{"head_dim": 32, "init_std_qkv": 0.0324, "init_std_up": 0.0324, "lr_head": 0.00515, "decay_shape": "sqrt", "batch_tokens": 32768, "doc_mask": true}
MLP neurons of a small language model. Each row is named by its layer, matrix (gate and up: input weights) and neuron, and shows model dimensions 0-159. Each number is 128 + 24 x the weight over its row's rms, rounded and kept within 0 to 255. Numbers have three digits each. A neuron's up and down rows have the sign that makes its largest values positive.
After each neuron's rows, "fires after" lists the tokens most often just before its 100 highest values on Wikipedia text that the model never trained on.

L7.gate211:125104158151108111142102131100131086166109088134148141147166140163148111123150153117180138074076095152133147153108113154142113129153113116158132141164153099127129143122089082113134097130121135117098145168111107101109137079127117109146132132112165188151115111135159113127104093143106151164144135136119113132121178142135138096106152111097186122137157139115114153164120128124126109164167134136108113145087131126121130156191094102126122123162117089160131143125116104161149150108134156
L7.up211:112146120128101105132124103145133100123160110141135135117133128151147129118124128176141137098116102135096122107155116127169125103137079160141103164133165140126092115080085102115157099124076097108137145151098127137113083150100161120158163153108151134099112165121110138188124144113120138135160132133144146143110133134132106110143113119144098130141117204110131130114147146144124124134054123112099107158094132115134125139115141143169141169152115131168114073113123120172103137176111077
fires after: "ap", "ro", "ist", "ed", "ing"

L4.gate131:100131133139126132160118113136126147109140110098095139125125158132111161150114162183136073090159165141135145101170136090108144131167164144143109081136116089154104120126142145129150176130153116125103111098094116160112148138166118150134106175130120109095113185116090081123141158106084117112153148140146136121136121133098145175117097125090124065148164141143161137132117076137093097131108101092109126138137173164134117139106135146130130096140112127136142151137130145137136145165137146
L4.up131:143110121131154070108168131096139086135132142134109070115107139095117141135151119105168099131138143105127152092143182142138176137128148134137148109158124122131113115115121143138137125115140129147131162164135138147103106138146130117125158128190109096103130121081115151114118136114153152109098164151146089122100131104109132102144130104138088113100122109140149152136065111093110091080155105156148091059090151136168111110113088113145134093163147114128117139140104125106144117174132121
fires after: " F", " f", " M", " U", " P", " K"

L8.gate269:108141129144133127117120127118172126118102069120133111095160149119138122136129161136104132113124175118106154137118133065087118145119147104131099134112147139124115094132142159136103136134102104147138107164077120137118109126124134128109164160131130133142120115127194173154166139117104168125104142107080123121104109095120104132114150101086174115095133110152182126133129124153119167115157140173104087113160191132125147131116156155144144152126157075124148113142093117125069137154125108
L8.up269:126092052164146093091104125130152156148132133135160126112120121126139114114157142085106157160147160156099154134106110138146147125129130141104165096136151119081134132116155146093159141137128079146129140092172075109150114166163115125143099109134091109124120095109160100101133135121110135102119143115133168103105169113062097112159122093135150101146152149125118117123132142150152173139155140142128093167108135136117126151132085169099135133134150138122131077132144135145138122174137126
fires after: "e", "re", "ce", "le", " he"

L4.gate339:138120154093136118175122094065120132097105108119100095120145181145105133112166097155112102127103116109113130098130123122134138152161095081130113116145138140128140162119080138155144132143119130146115117097118157133081167109115162136156116128137103103105097116122132135073154144101131141118128161133103130130120159164179116121135107129072163076119085129115151069136104127117108152135151103133115105081076109146138108110149153167120131156111128095096150106120147139132120139092154135
L4.up339:128084142105155100175109101116098106145124163140151097131148090099099138113133143149126147094134116084188110113134180100163115136109115098133131092134153074165100142111117157144106120128135114136141113116109164157134157127085140128149115110116090137122108169161111121142155148121129119112107138152116128155143126148124066147118087094115111094138117166111128094117109093109125135156094105120081091137128114138134141159151167127105114143119110107081124102124152123126103107097140191
fires after: " h", " kn", "a", " H", " j"

L4.gate234:119149111113109121141122154125133136096135145094139094100132131129106151099128093141132085116143151101160131074126121161146119195100131131155138132140142120151157117128153104146132099095109171128136090135109121110102153100155146123110085135142136133163163114082162149107093135174157140133139110150119098167121132127138122097098143161113153127110119148161122118130113119152099182097143115157106077115109151154113134154100130134119145197149128174147153159138092158146107127072131093
L4.up234:127169118078135064114113124136126116109106154160127110141148133114126173109096131109172085143131151148170110140116169141180124135132109111087121133101122141141154102139100107157133133116173142134143166130161111152073161120136125126076114152108134124145141126100130116114109137134168095137054104109120139108134119112149102108092124135095119105145117142109136114130178088085071120077083115143089111146140171127151136105162149098140140123122107110128131124139123151117130121123132147
fires after: " B", " ", " L", " l", " H", "a"

L8.gate8:175166115105103105113077079124149156126136143138123122115138096127125142074143134144152140121122125096147108104152177111065121192135126168106144131132092152130099078097114105124165145102133084097142126147119115103118118148098108099158134154149126124125118136146201164133099125109148151117135155135113119131137158168137126134132129112135155072152107143147121115129136086155118168133134159101100167086092125126119115158117130137105105154146146150133121100134145141112104099130161110
L8.up8:116140137111130114139166094132132086135130111122080113130126097132127156138122169114114121071110123111119135115167085161142139103084145112100157153164153126099151158115117135120137167132140151122108119122161110128150129109099155108117154142129193106144142131095154115168107134120166136147112115131122130177123129099132163156205088130116131098137132122079170168122110136141121155163160161137124121133118124100101121088093132107148138152138082157145106113138108124187129143125089152
fires after: ".", ".\n\n", " F"

L6.gate355:138176152113113127088139099140086129146146092144125142082157144104116124158111174133120116088133133116085142127107114145123113123112165132096093149150128107113153134158168133163137073132131107136125086097076120121118092124111119072128172113120116113104123135127162113117142133140109150132108123106106121077175129160142113096133124089048151118164117150152123090110139113119135172162161130173091123171117156132098113160118136097142120130132151147133155133110120120094126133119141135
L6.up355:152126116089144185111121140161147133103095123124162120092183125110126123129083118139052130116142197137087146090131139135130143085096124139106097110150135137125140116127148176130112124137095117170132118134141087102133123133125103100123138126108129124133116093139117095117093129099129116168169083113133128095116102151127127129101137141098166153155186118151141135128147137113136140175150115142096128126138121094084127123117114157158124125119111130101139115109169173063133132168112125
fires after: "e", "le", "re", " he", " me", " le"

L11.gate335:097159145173144102112107098132142129125126100161056143147088123157121120140149128185159153089135120118104158127125140129137131064126081163162127102139117145132099131125161101150146129121091164124164128099079107117118149123150121120129140118112084139139147125123144117100106140137169136114174072137136121122120127135120146146163120131119147123148126129099140148144143103128131117128093161147102153109115110124148126120119131114065112076121099137093146093084098099107191144157146131
L11.up335:143143154161035088169141095119110119189120137141097130154100129120086066123131140169145129097133160120112175092125135113111123132126138159141144108160125102096176138112119122143079145106106159136114115133110175109130135149112118131155103133117137127126125154111144166135120112116112115116126104140108095108154165131095139149127144131121113107166121142128123140105161156122143081140131087129091148102077140127104140143072155128156146103147171132162145126102133124144133123101108142
fires after: " C", " c", " A", "C"

L6.gate72:129184134089124129126092088127144137096118134125124144118133105153135093122121161121095110145198151122147152108129125109118094094094150115078149179116175146165159105139161154133091081155105167127163110144106109158165139101129141136161132142164090176173119117130136119133126143114096123137143092163091136174143105126125171134089121152118099107124134132112129114113127164134135127143127131154103108121171169083129138106116115117144115134106139080119133130138138101131166127161115131
L6.up72:174161111089102104115149140131170163150179092106113141166146112090125130110146149145137129153138083128124114148112120113129138097089143125152186163122113130115121106148144097149103151120134114177125175139100094130140136092134126134094123136109106162168145139138155144139149149130110156145127141135143162184108147157096117094137110132120121084073132149137121114088112145149132111141150069111094159163114135108155138135128136085164136130169137136126163157113128127149108151145088152
fires after: "r", " C", " c", " St", "p"

L4.gate58:126088145085061123172117127083164139125137104109100089128133174114111105085086081123138094096134131110162165149121151104135074158174135173153159134145103112135177112102119119143127123129103129098126145120145134134102096139115123101167098113171144139136101100122130150123121105174156135111128133157118125187144132157137129114120097103129116100131123121125116133132133109134103153131167153137118086113137165125168129124093107114088133147134132113102130082113115116140094144089147130
L4.up58:141148121104141098129143139135145157167087131133128124131099185114080141107163103161142101126148111088134101102185118143117125119124136130131110105130114164132124120141128118157142126120145141133114135177136089146104117099126154124150106074111121165137074106129140127152108103143151123211148102128131139125147172100103135150111113133112121143114115105125143104162136119122130167129099156147152114202134198119170140128120135152148177122111130126121105110152152141102137164137167157
fires after: " ", " N", " E", " in", " n", " H"

L4.gate217:145175136151114119150140108097159087113122150111115122134163127141089165131092121139124144090120116134118160155117121099159094098108073154174137162098150110139100108078069131115135122144123152143128135143153129123166106170099108188131154137110124127133154108080128134118161127118141129116106136097138159143157152144131132120155064152107123101096105111140098146146141147118122150124101137159133124148125100133145114082141143151125140094179118086144115130117099173130154128136171087
L4.up217:164142136141157101117091103110170126100121114119140110089118100145097127138160076144153118114100171093134188132081147126148151159149096177116131143118142101129127117135135097147156168135092102132099132159133172138096139107124138161121128111161158123138128112131108120116100162115132121107118149105150132114137121159111093128142153097134151147115104129129141125176126136147140118091154106139119119104139123117078105152129154115114148106160191177143173122085104115083132168155147088
fires after: " b", " I", "h", " Ch"

L4.gate331:131107151129139143161099156118124096145120144149096113139169133097149174135141123126113157175142114146134122125126110162116094119140114086102132134143129108137134101112107092114148087110103138137146071148109140112161161147124085122108120127095151143127136108056162144090118095164142165112126117121108153177145134142107154067087118140112125134131129167108130150155085154147121142169090128110126078163110135122163109148152139126102138171154111140138127124105103163154144145087095126
L4.up331:097112116132127144116114098112127119147146118115142133117143159122117145072168151152107144105155158090113125074111112129101133083123142136087142108094080143123119119081121158045121132114171150072100130125152087113147130155104147089164165119136111095103144072148106143114124146118160131094140108125148143135146129111123107135129124143117141103109149124142105128145112128152161112130101148083125154144112110165157141069112129136105148109141163108177148156142128156137158132138101149
fires after: " r", " St", " R", " st", "R", "e"

L6.gate141:153137139116075137085101120091144154101121109094089120122146151130144099132155121177105161130128081125154153156096135132143124145123154150133127156112140134179092157146126149149138137116130129118134138134116141177174102137097182158145131138144160143165104178120139112166160164107134147135137100123141122095112170127131182095144100151125122061095122108170141120118131132097108142136165107126091111127114111165150130136127151133135087163132124117152180136130127156157101121122104106
L6.up141:122153080103106135137190101101140129140158122148127120159131128107145083134111078174132145148152100124135107161141127112118147126116140170167138133140144142142107157150150113165126124168123066162133144095139063101119096144150108094154121121134078119124113160165110144101130140148165138144108115128120129089137066139110126142109087147123139119119124136110110123114132158119092104080137096120121163086151129112152132117163136133090104147166095118146176122097098148123121135114119106
fires after: " A", " C", " Ar", "er", " c", " ar"

L8.gate76:165148124140057093122161123151124124131083111166120123127128109157150131094126129175165137126119126129126130126115112132110117145072131114183136161152128115126173157149175159133112143104098143148131104129117144146111164143124140130135124166146130073150129139128157157156167165107123137135151106113083144167111121121126116116153134144105170080119127145115105158161110122155106178134119126155063172116124140123107134156129115123087120145091154066090106121154113129130145113112137141
L8.up76:138124133151122139100158115126130113097110114117130121127113171119083149118117135149128110106134149109139143098175102180129130147162145149154129131144111182145135178105079107131116173127097150133131102123127170122180134120163116126135125118140140082131170171143130153138124119090152134157106147145130149139145105100157153181181134139141091102108153046120120112102130143118145157162130109153113155120147100116134132125144146140136120155172139093095132142101130128110169100179135100
fires after: " f", "ee", "oun", " re", " st", "ex"

L8.gate438:140110132131129129089098147138172108116133118121129103113107146122137129135174113163177134148080144123101162107130129132131119143125145125106129158129075138153102094153204131150161054161158126090152088113149127091083121082132099127105153139133104091135108125131144126082077084107113141114122117101174121145085103116137145132144113171107148104147139159115114104157111124136107163117115137130104144155103127164103126089121114110146117133123146133111123122165137167114107147107132130
L8.up438:093153184156137106153170117131131086139126119162108110114155143121111124138156120118126165084147118172142129097146112133145147107146151106096097153121150154135139149132157130137113143117169123124147163126117157091157157133138130136111180114149131094140135143144150135157125139091111140110099101093149111156156150121101115130186131087130075140087127168135136115125140159092094170105172095128067121156105126141153146118084165130127150159138149112117182120174141120125111130126127136
fires after: " E", " for", " Le", " F", "e", " W"

L6.gate88:160133112125118120103160151131122142088168123119141106143141093150146103128117134093155121122090147137112087091101128151120124110149110071137137106140119132090144140166128142092137104116094122113168136123112094118091116099123155058122122140118090099133112157113123092123124138155133146102102100124142134166124146146134133140109123110104127173128172150113190135138127099093135168102145117091128122125070133112103094110120127113165141146153094148110110087124123179159130153201136133
L6.up88:129134179162132101129105124119126123173117082148177092131168125101118121103105158121140144183141113120145142103128115103174116142118140117118119112126129094129148181116172135122125123103119144139115092129108121121147130148094116146075155116138151134134087146156163139161112105111126083135092099175149161159149103114133111122120097087121112177125193168176139177099113097128125120126129133106145163152111136131121118135110100119117100102113122142113158119115100138157155149119091167
fires after: " p", " comm", "ep", " P", "ol"

L6.gate314:129115147134109112114132118074135106138128130147155114139107133113135102102097176168151157168159144098122145154119105156102106184117138110160106145113128115141170100130113076126154105118160114173162121117158126137123118157153130142092117140097081139164146094110117140124142170076143158151143132149102145158047136156134176142151155112109128150142116142147142123133123131115089156145112155113106108162108144112147105127126103133086147134125137100112149166152110163164159118114131158
L6.up314:114080141121133117151150148122099125112142135118107107154157102116167113109128130152107095150133122118105123138129128096139080131100137137120120143089159147147148130181134109138181100136183105153127129128107175135153106139152115134076179126122113070129200130111095145093154173106123106145093112143093128117112103137133117163180094126125171128112115167144111122123087136114163128089129136127068150164136094149146131161120128121093115114132121092125141152116104130121136136128155147
fires after: " F", " V", " f", "b", " v", " comp"

L11.gate160:155119135182102123157097107109156128122123124171125125174088098132111106132076153184125130153146113168165142165109155082166070119139102119154146165125105122154107116098156158119146139148098129096143103140113103126152130118113128130134100098102115168179112127127173104132090133103128134114146139124147133135135146147102105141118092170140109120165142127123185123133142136131106156134071178116094143114101100158149136142090157100115151140126148126145107110132141122102126129104159130
L11.up160:137137137138093105145140097144127094151070101098087135199065154135131092103120100191132166101147127130086111107156145110134114154087131071133113102137124093130107120166143108134142138165116142147140114125141092059164177136155121153148108127118136124130094148127164119106136114150122132147117107129134133108151137122152156118165123108131119098154157129114120115119122111124115107153148134106109125106160142108118145095145114133126099109069120108125150072139147131119105161099131111
fires after: " C", " c", " D", " E", " g", " d"

L4.gate392:126157129165142128107153129118132095104173188169131158132124116116149045128107150182142132150146110126167092120084164118172091140131098133120119114104116142135122148131137120135128128116195076173117127125107124111119122090087131133126128118128099098154161123069097119129136119142128122150112091092152154129105101123166117125121166133131166137152143103148134157121116111114133163121151157127083106187089123132136128139141131143097144104086132138131104124149112131145141096121140127
L4.up392:163131094137100151163140107154163089088162142127105143138155129131110144116094179155126152102167170175097114126117122108143137114090170102140150148123121193152121082126163141113151157125133110142107101101163059123142154132151123108150149114121140120121126134117171109158113108143128123100158114066115107119121065120109093107111129132152126126109117140139145173120157117135131149147145140130132177140081108130122150116135149109129101107115098129153114077116094134099127132116147122
fires after: " l", " K", " L", " de", " R", " D"

L6.gate133:139126162121126113108122164127108123149115097120091125132154117127154112112097152184150128148135115134164117139109128087131073129134123125139109129105088147143166124134143129137165123076127143138132080144117121179142132095133147084137132157133082144152147102135134155183149132070148131102173124172159130182127136131117122117157126130142135132103099100070128128138117137117114152125129114100067147164112112128153129113070130143106080115137165108077138139117109154105105122101148108
L6.up133:120135096153135107101099132101128116159121086140127112121078115138150119140131147137097176082132130089112126120100121118136077093161118150114095104101132142089127125153070078087091124126103086127140113145112129135106086107140158088144121130132115145132146138125138136148126139147146174102139149116145103147160086156134113165158132111123121118118125115113131103093129131141150148143157148101144107087121154102062160138138140108175119137127164104157110163125154108177119140140090078
fires after: " St", " l", " re", " st", " J", "v"

L4.gate441:122160152147140133083149152130115145131151140109145122136115105139089104107100171115120115148168116166145095162109105110138096101113110121111105121153129124117179140142144118147102099091148140127165119147089077107127108118152092112128094190098101149163140064097135130128112154135157132111100097157162156149134127155098142118099159076125151135153148118158118127149103102082091157126135132105086145105165124139135139122106149147084131114112140119152186144119100117142117098115127116
L4.up441:166182128123156116105130145166148156104128100114140139106149106104145114164142159117110094131136106083175149125070123132120157195176109152153146138120161150156125097140101161156091118146166127180116107087114087140129127111111134161152146172125133153149148115140102105132102103092124125127105132137094122143156123139126130166102124161097099156114107110135128137151127093113132127141141144098129129119168116117102178113140166107117121145133084166111151160125129117178109125110148140
fires after: " R", " St", " n", " T", " r", " S"

L9.gate399:149165130120095118118173122168139095093110082156175096150137164159154109109153118142108134083119166125142114096151121127138116128144120108144088119135135155123124121111141196169172147130142120127116116157138104135116151119107180155134104118157117108156161145091101137119150131118152116160106157143092157125143120151144130148138133101098143109094130123094168122121116114132142149172159117119133100159101151103141092104118149126112141151154095124043153153158116161114144150110142131
L9.up399:141148087119099116152154110108125120105148111108112106112156134113125119077149107097107157065113156159145067091120147089121125110118146139159119145123108154137175171128108120178197139124179110145090111112138106140169134123144147131098191175138092134144150153138098103137153102163111126135125126173120116133118121121107163125148138123139109095129111155095135151120048132135119152135135141109115146154131140135131129102124118138125132115138121155096105186136110130119126136114123140
fires after: " wh", " se", "h", "p", " "

L11.gate58:138163139139132119100119103126138093145152117133072127097166139131129103156119155166157112145116140139103148110051171103119133167089102143098173126097118122205132152122120101140153094138142158131114088113143057123144135109126108160128135130089154119129115146095147108152146128122140146120102108130137115122110135138151131127157163114105129091124108101123111122142125132140153133107114150120117138151093126139168112107117139150092154104126130092155115138106100199117143138090158175
L11.up58:131144140172137119092113140141144155142096103168121104141179165097104126166118177142115139146123134126104082149135131125130103152090157145119135138143132112129160119110142131119117114126121135176130107129119083087100119145138136127151133146102146144090099148086133138143105128115106131167117119133112129142134115048157124137150122158123114101118120087130098093108183163145166156116182141154100115146091076159133135146098083113146137146132143174160110126176115136099137109101118142
fires after: " l", " L", " F", " f", " T", " B"

L6.gate231:117130127115103115119092113131088149128156121119123115138129138162123135154156133166145173134107146131111129138143140119102101126128166144167179167152123109154146145139141111123153164122197130119107167128137141175109123126137151134148123120082118115144080121104165098106128150175112171145142120182128114184131154115118170090112109119155127118148108100111111144138096108084142083146128153159131129110085173083167128133103078131120123135126109098116124104100136124134096158114141088
L6.up231:126120121143106089116136092130139120139109083136093113124173150166123120149101081116167152133095102143114141109124160102134176108115160127161170080173132137082171121125156134113104141123138139088120116131145140132124128128087136090137099081139103136151094133153117137102073141126159131158108128125110102135138137134111155117096145120124136134171076136081109128115130140120109100120163148127116097065143163123100123101158111115166106119130110098123135081081136112112097129122115091
fires after: " a", " A", "°", " an", " c", "es"

L9.gate430:161167110120177130121066109166089108118102093124121077088143147123146129136106126158150124114129146176129127147121133112136135155114134103112122142140120103140149155116150104163119097123118118149114115120060131144105141124121088121124120119124162121115159138106129140151128117066119138117130128151131163115159146152161133145141119110119131122149122142111091141122152114143126135143175123157112076177115124127193077078133133153115106182109133167123118141170081136123123158094169109
L9.up430:124103132142178110155128123117167129109108127163119110129160144114175127105165136111136158106135137103092112130102169164117105165119138162150094128125079118165130173110131145132163131142157133153149085119104127129152103137140118094142142157139071111082158146118117132142122114131161137122143113172097136167079172136140126093151127123154148181140153129109156117142165088161108135139130084139144153130093149114131130079134135168131131086196123135138127130098114134135133130134119165
fires after: "t", "h", " j", "7", " Y", " wh"

L4.gate318:132117126113132144112154119113173127148134148121113110106157132165091114150118092145118116168141132137139120118101132085114096174123097133180109131131132092138134108103122167152103134099150142174156099161127120102124099145096137127123112152120112119154145087075154141102085128146164139145122106107072170112126141145113166112166152113135137092133129152149135177134098144115097152116156185141105144153115130118141125122112146157073146158127140155082155122147101122104134121080156086
L4.up318:123128119104117071091101168088147122119130095095130124119095143128147127117108132149149119106126145099132095168138139103150137158121124143138110109123110148098126156159174143136133106142098134134141067176126078166171132131128159112104131152186149108139129159122121122149093139131138145114188106093149143148134124135156143121109161133102152159099150083183108128137075083152111126084133134095156115146119129111168153124131092131131098153140154163156111142148142128127172133123129128
fires after: " R", " D", " d", " St", "D", " st"

L9.gate60:104165136134062127134072111149152145122092133099153107117129142117123154147167133119094129091125122084135124095118152106121113117151150140156114131122147102120142100160113156164058129112143125170099098119105068121109121166110121171122151106121147123141086133133131124183122123142138170128132146116134139143116123131103118136138120089091140128157084142097133123144121106124108140177130120144079096134097108154089141140094164145094123145180144149131145145106124120119134175172146115
L9.up60:160156153150120138130133135128157125145092088125140124117194159142110080145125116122151150112145140127122159134124091071115172116099110123142122083119127107127156121149146147116122073129094090149127124113147113160135122156092082095150135161114100118154127154116125150142130116110140087103196095104106127113125123154108092108101143104156112152142100148139149164145151154117128133137132123147078120119142157150108113129092135175101129112138104136176157092122096155174165160122124131
fires after: "e", "ce", " for", "oin", " comp", " serv"

L4.gate345:141164091119117094148116112106109116158153148125118143108163148136135115141115111163115169181158099113114100079092134142075119169147135103093096164107096115141107105180093124154118128150124129176156148126118137197099092127140151099119112119092117160151170130146144158127127175138115139143063136111146124105141127106144093126097105115128120083161149164154103131135127112113129145098117114101108106145133108151099134133134152114140132130165150147120144108120129135093097136161145149
L4.up345:145134136170136158112133157143180154119121128147098106095144167137119150146131100145088133130111094121090148103070095105107110094139123156136144095092105161147192128132114128114142123142140151109142105094127103129097171153111171119097093120108117163127109103148117133123092131119147184136146147091183108114136097152140146090129127123109127140125128136131148112119140119133087129158127113119147083119088111175126156086143140143102160097138165122136120098111114116109066131118093135
fires after: " L", " Ch", "c", "ic", "iv", " C"

L7.gate8:104144160177127107185112053112157113161132126133097136150095145126128119114135122178104149137148145175093176096116101125119130100105129158138111155088125101133113168170143152121145118150162108158121120126151135139096112098128136149122136109113150124106134105086145166122175106133107185133142112162144171117084069149101138111115116141120127107119130171177093126128094116120111162169099162147140110155119121127110134142124116138136144153119114132120130122165117110117103129129124096
L7.up8:105100111135141133127180124099110149157124152115134100103121126134109084112138154123147074121148135173147120158105160105061129139115155125133150125069124154087158126131127129140171170127136138072159129143167165124147124110120106185105090135096089147132137128157140146107122108082117141089095095114113126128152090125111101136139125125129165120109163145096128115095132130125146140097103085141140133139120103186129119123132122111115131129173123132103125114154096136153183129163154118
fires after: "b", "eb", " ab", "est", " out", " him"

L8.gate361:143134112086067071150136100129115122128144132096148123143142154165128109120132137148095136138114116140130123123072132161061140125145150165128176150155090116149091119098120132145150141118139053130126108135118134114151107151132079117165123165171126123128114123130126131155154125101085134132102112183133142127111145154093108117147137136127129133152101146121097147102116143143123142149173090132115134153131096054120118163140123170127140122158090142125142144154103127170113151117150100
L8.up361:144128145174102151186171116118157131111087134062159096182144114125144116125111126115141082111083122127113127098155155104103113138147109138090129144155130150108133120138121107120103147136137120085146119146135115124161142113141090148127137144130147153125164140127137164099157111139129134108081104108156172134066136174130112177155132169131124164139103103104137086132083131113126115140181146168132123112146096095125119138122149144127144144134124111095146123158148171120111124127114078
fires after: ".\n\n", " |\n", "\n\n", " |\n\n", "==\n", "==\n\n"

L4.gate177:148131158081111162099097123113152101142143135158092137113138136127137115151094114118080138151163091162126120136094139120099109116135092119086104114123092106177148124127142148140127088142170152172127087154150102077137120127133118104104105125106086131151116112088138083122110144118134149136124127128151138177120124160136160080108162116104133144130144099133132169163112086167131154116106189134144131109124119144143125086119147172110136141138152120114110148157113108140185135153119090
L4.up177:153087150136136134094170136139108113163149146130131130110138090150144106099136120126162089108116154128117131103121135095146125139106135088139168132141111148151128133091124176114109131114155122143150127133062150127156089124139117126121135204152141112156109077126117110139140127169144166141131124135114162117119097111134138192135123142143168176109116132128136114130131118134169139178146117125145092154138096103079122153123119144148124160141140128183187138156089162146156135089144108
fires after: " st", " R", " r", " St", " t"

L9.gate172:121115130120103133134130139156130144181134126153098116142140082127133115112122108114165116100183150123101134131133141139119119125086116162130134136150131102138104133094121102166162171125117119078143147144135128102120113109111110127191130171173171109135165143091141130139118095135122150105095124151158150121173141143144124079147092109128131069161133132134133180113103080145101143124157137137120162150086144148133097087130110106153090122122109100126106094173143127083131093141102150
L9.up172:081128081133143146116129115163127135149111138164087117127131103114104149129115141113150118110178088126092153080145135126145172144088128150144147138149096137120199140140132105190155128120161114145108136130134117129085128085159138102178148138145139121120135107093134152142122164084143112150087134127148142105133131142125101102124126086144111139179147080140106134181137120099118150167094131150180134151116147105142129119093128108134129145163101112153098119145159114122139096110102123
fires after: "t", " O", " s", ".", "O", " on"

L4.gate156:098151109175131077189143084134143126134113113175130137132108142154103163137141142151140150118134154115117126163106156156137099100143133171123121124122116127120116108149133121154134188099108150167151131107109171133136121126127128125149129167101141085152154165168140109160092148135116114159097144114079087143126148133102104160090124097123163109113166086146140082128144137132119090128095112148107107129160158136119132139170116131139118116170126156151140123140136137103089101145181106
L4.up156:115146113182122144170132109112178136146107122143102138124148143127097109146102128161121138100098122185134150126136163136170149122127153140143116103089122085163101138162164130107143111138117126132102118132090156118120105102161099125145156147162151112132126172120112104136075161113128174163111102146118107105118098131083114104100140139136101101104071119106112140128142092110102102156167107152069134097144112154120122081153116130139145163160092097125158131128137081122127139116135129
fires after: " B", " Ph", " M", " P", "ch", "ass"

L6.gate188:156081123172079166123137139127117121115133128137141085135161116137077099137124151127137133134091100092141110143099145134114136150102146124128135110104116146129098132080114130131134125114146083106170112094113111162123092149158116138109141129108083088120135121107116092165116174125128159125101132120115120135102135117103146109099166064104118128154087125140115110180083092076145123127158133131160125109125130123136062154139146108146110162143105167143146139138100133116181131154130091
L6.up188:126123142134115129131135089071144161118195128131122095109118097133156082094139138126179089111134128106120164142100144089168120105178142138115200110091126103131116155114146116117120076123157141135130147127134118121157165113126144122082124113104139108159122146110178115135092122122112116139138114144122122154138117117101104126142130139100088137107128132124124067134115104114126120102137139098059150145154124151095163145091156147098093109117099121131116163091130092139119123137168128
fires after: " P", " p", "et", " F", " f", "P"

L4.gate41:136088097149106148147109088120104084130125140072121129137130133168100114107088137122134144124149104106131134138113150156135051113110086113117155179145146141135128120103121145122114081148141126122132127095147128160101082116131139099135123103082110117153126127126148175121128110107082128105127089180104155126146115129091154122112119149123119104133109179104127098098103114133129118145124133121106140115065185107116123129143069107144110123136090086115107098130154150148169110124141134
L4.up41:159135080099145093128086098148146135133143138108154149117109108092108112112132111115126111136141158110140131153135119183097145140108175146093176139183146140155125126118147133125091109145113167118137119136104082126140110155118133056151083145123160092119097134111100121082107134149133144098134118147123119160152132152101149125170153147114138122156129122078122090107091107110115115113123123103146177104096130087121133130118180159139164127098139122113159151112108107141085126151156112
fires after: " In", " in", " C", " /", " c", " p"

L9.gate130:118188141130103133180123140094139100117114122138166142106145114160100110126163166139118125115157062103170122138121099159115110144121085081123149144124105094151162143166132101134096118154138099162116147100110137174093145116114142141157172146111143115121113170117145124108118136151127142067163150141159149104130137118114148099117104129106154110132137154116113123125108157129135111158099124140115148134059135131114130106110129143089145126173127105171126120087091135127172162144139145
L9.up130:096100182135099132143148141152126096100141141156122151123110095175163164139095103139113095093153105146112129152126115136091141109141131113120106112126172120120185116111142117152125097111167087127131130117107071168110141099111146130148159116104152169095102131126141113196096140135147146145136104143135113089168118127157112113171130076112127147145146113097113175114115128120110138127144129147133161114089113116144138099114145160078104112126090110147168090121124148131129145137115167
fires after: "ro", " Ch", "ap", " Fran", "ic", "199"

L4.gate66:144116120156117148134102153098159097147137145145122128124139158190111151116092115155121134188124152139160134100139129137157123131125085094122116128128136112149125167099103125084173144095112116157177141127138135176147112135091115117114112127117138144121145108106126124139147181128115151119127123102103155144134152143151109097133199121092123076093136137053140128141105102122073144148144110115120098161105122144136086071147137108117148129128125122132146138123107163115150132112132073
L4.up66:090092111140117154132113121159119111151131116178130119136061133107116136091099108145146156143142141085159179140130096103122125127164114123149116147088123116160101124141084101112094146127110127094106174119146153101124131117149111134135118119146143146098145132102130148135119130104123120140187116134128123143098144108119143120146138179140153111094085150071149106096117107105119164152112097122119144121094055122162127098094141129166159116102121157100102144152097159081132123151110124
fires after: " B", "ampions", "igh", "ail", "ers", "ater"

L8.gate302:118117119151091137132107147114097112128160128142131098093159141123152135108090158142127095129143158177139123088122100106117165132075087120164105130126143088117145115122110126067136162129127145116150134143068119110124127078150128094150110129124126168129158143140132140171160125085081117131184104124114171143137167187137156134132164144075107115167148128155109135166118122163121144157140109119105121133114106141175149118153116140110145127113121135108113139159081121124148115104132127
L8.up302:136139096114121155164153166113148157066123091114185142139105123172127112127141121133117146124122122159118105154149154129116127172106143148105121166102167139130060114154150114139110127135108101148089143112105127174164111125128120134111123153140138153151075136128123110137152165136102096114190155178090141106123140161141143078138166094152131105115115120142126124124123182143111117130122165104164131086108128118105149147109118101149117127134135126134150152125165118190112109107128135
fires after: "or", "ud", "ot", "el", " s", " r"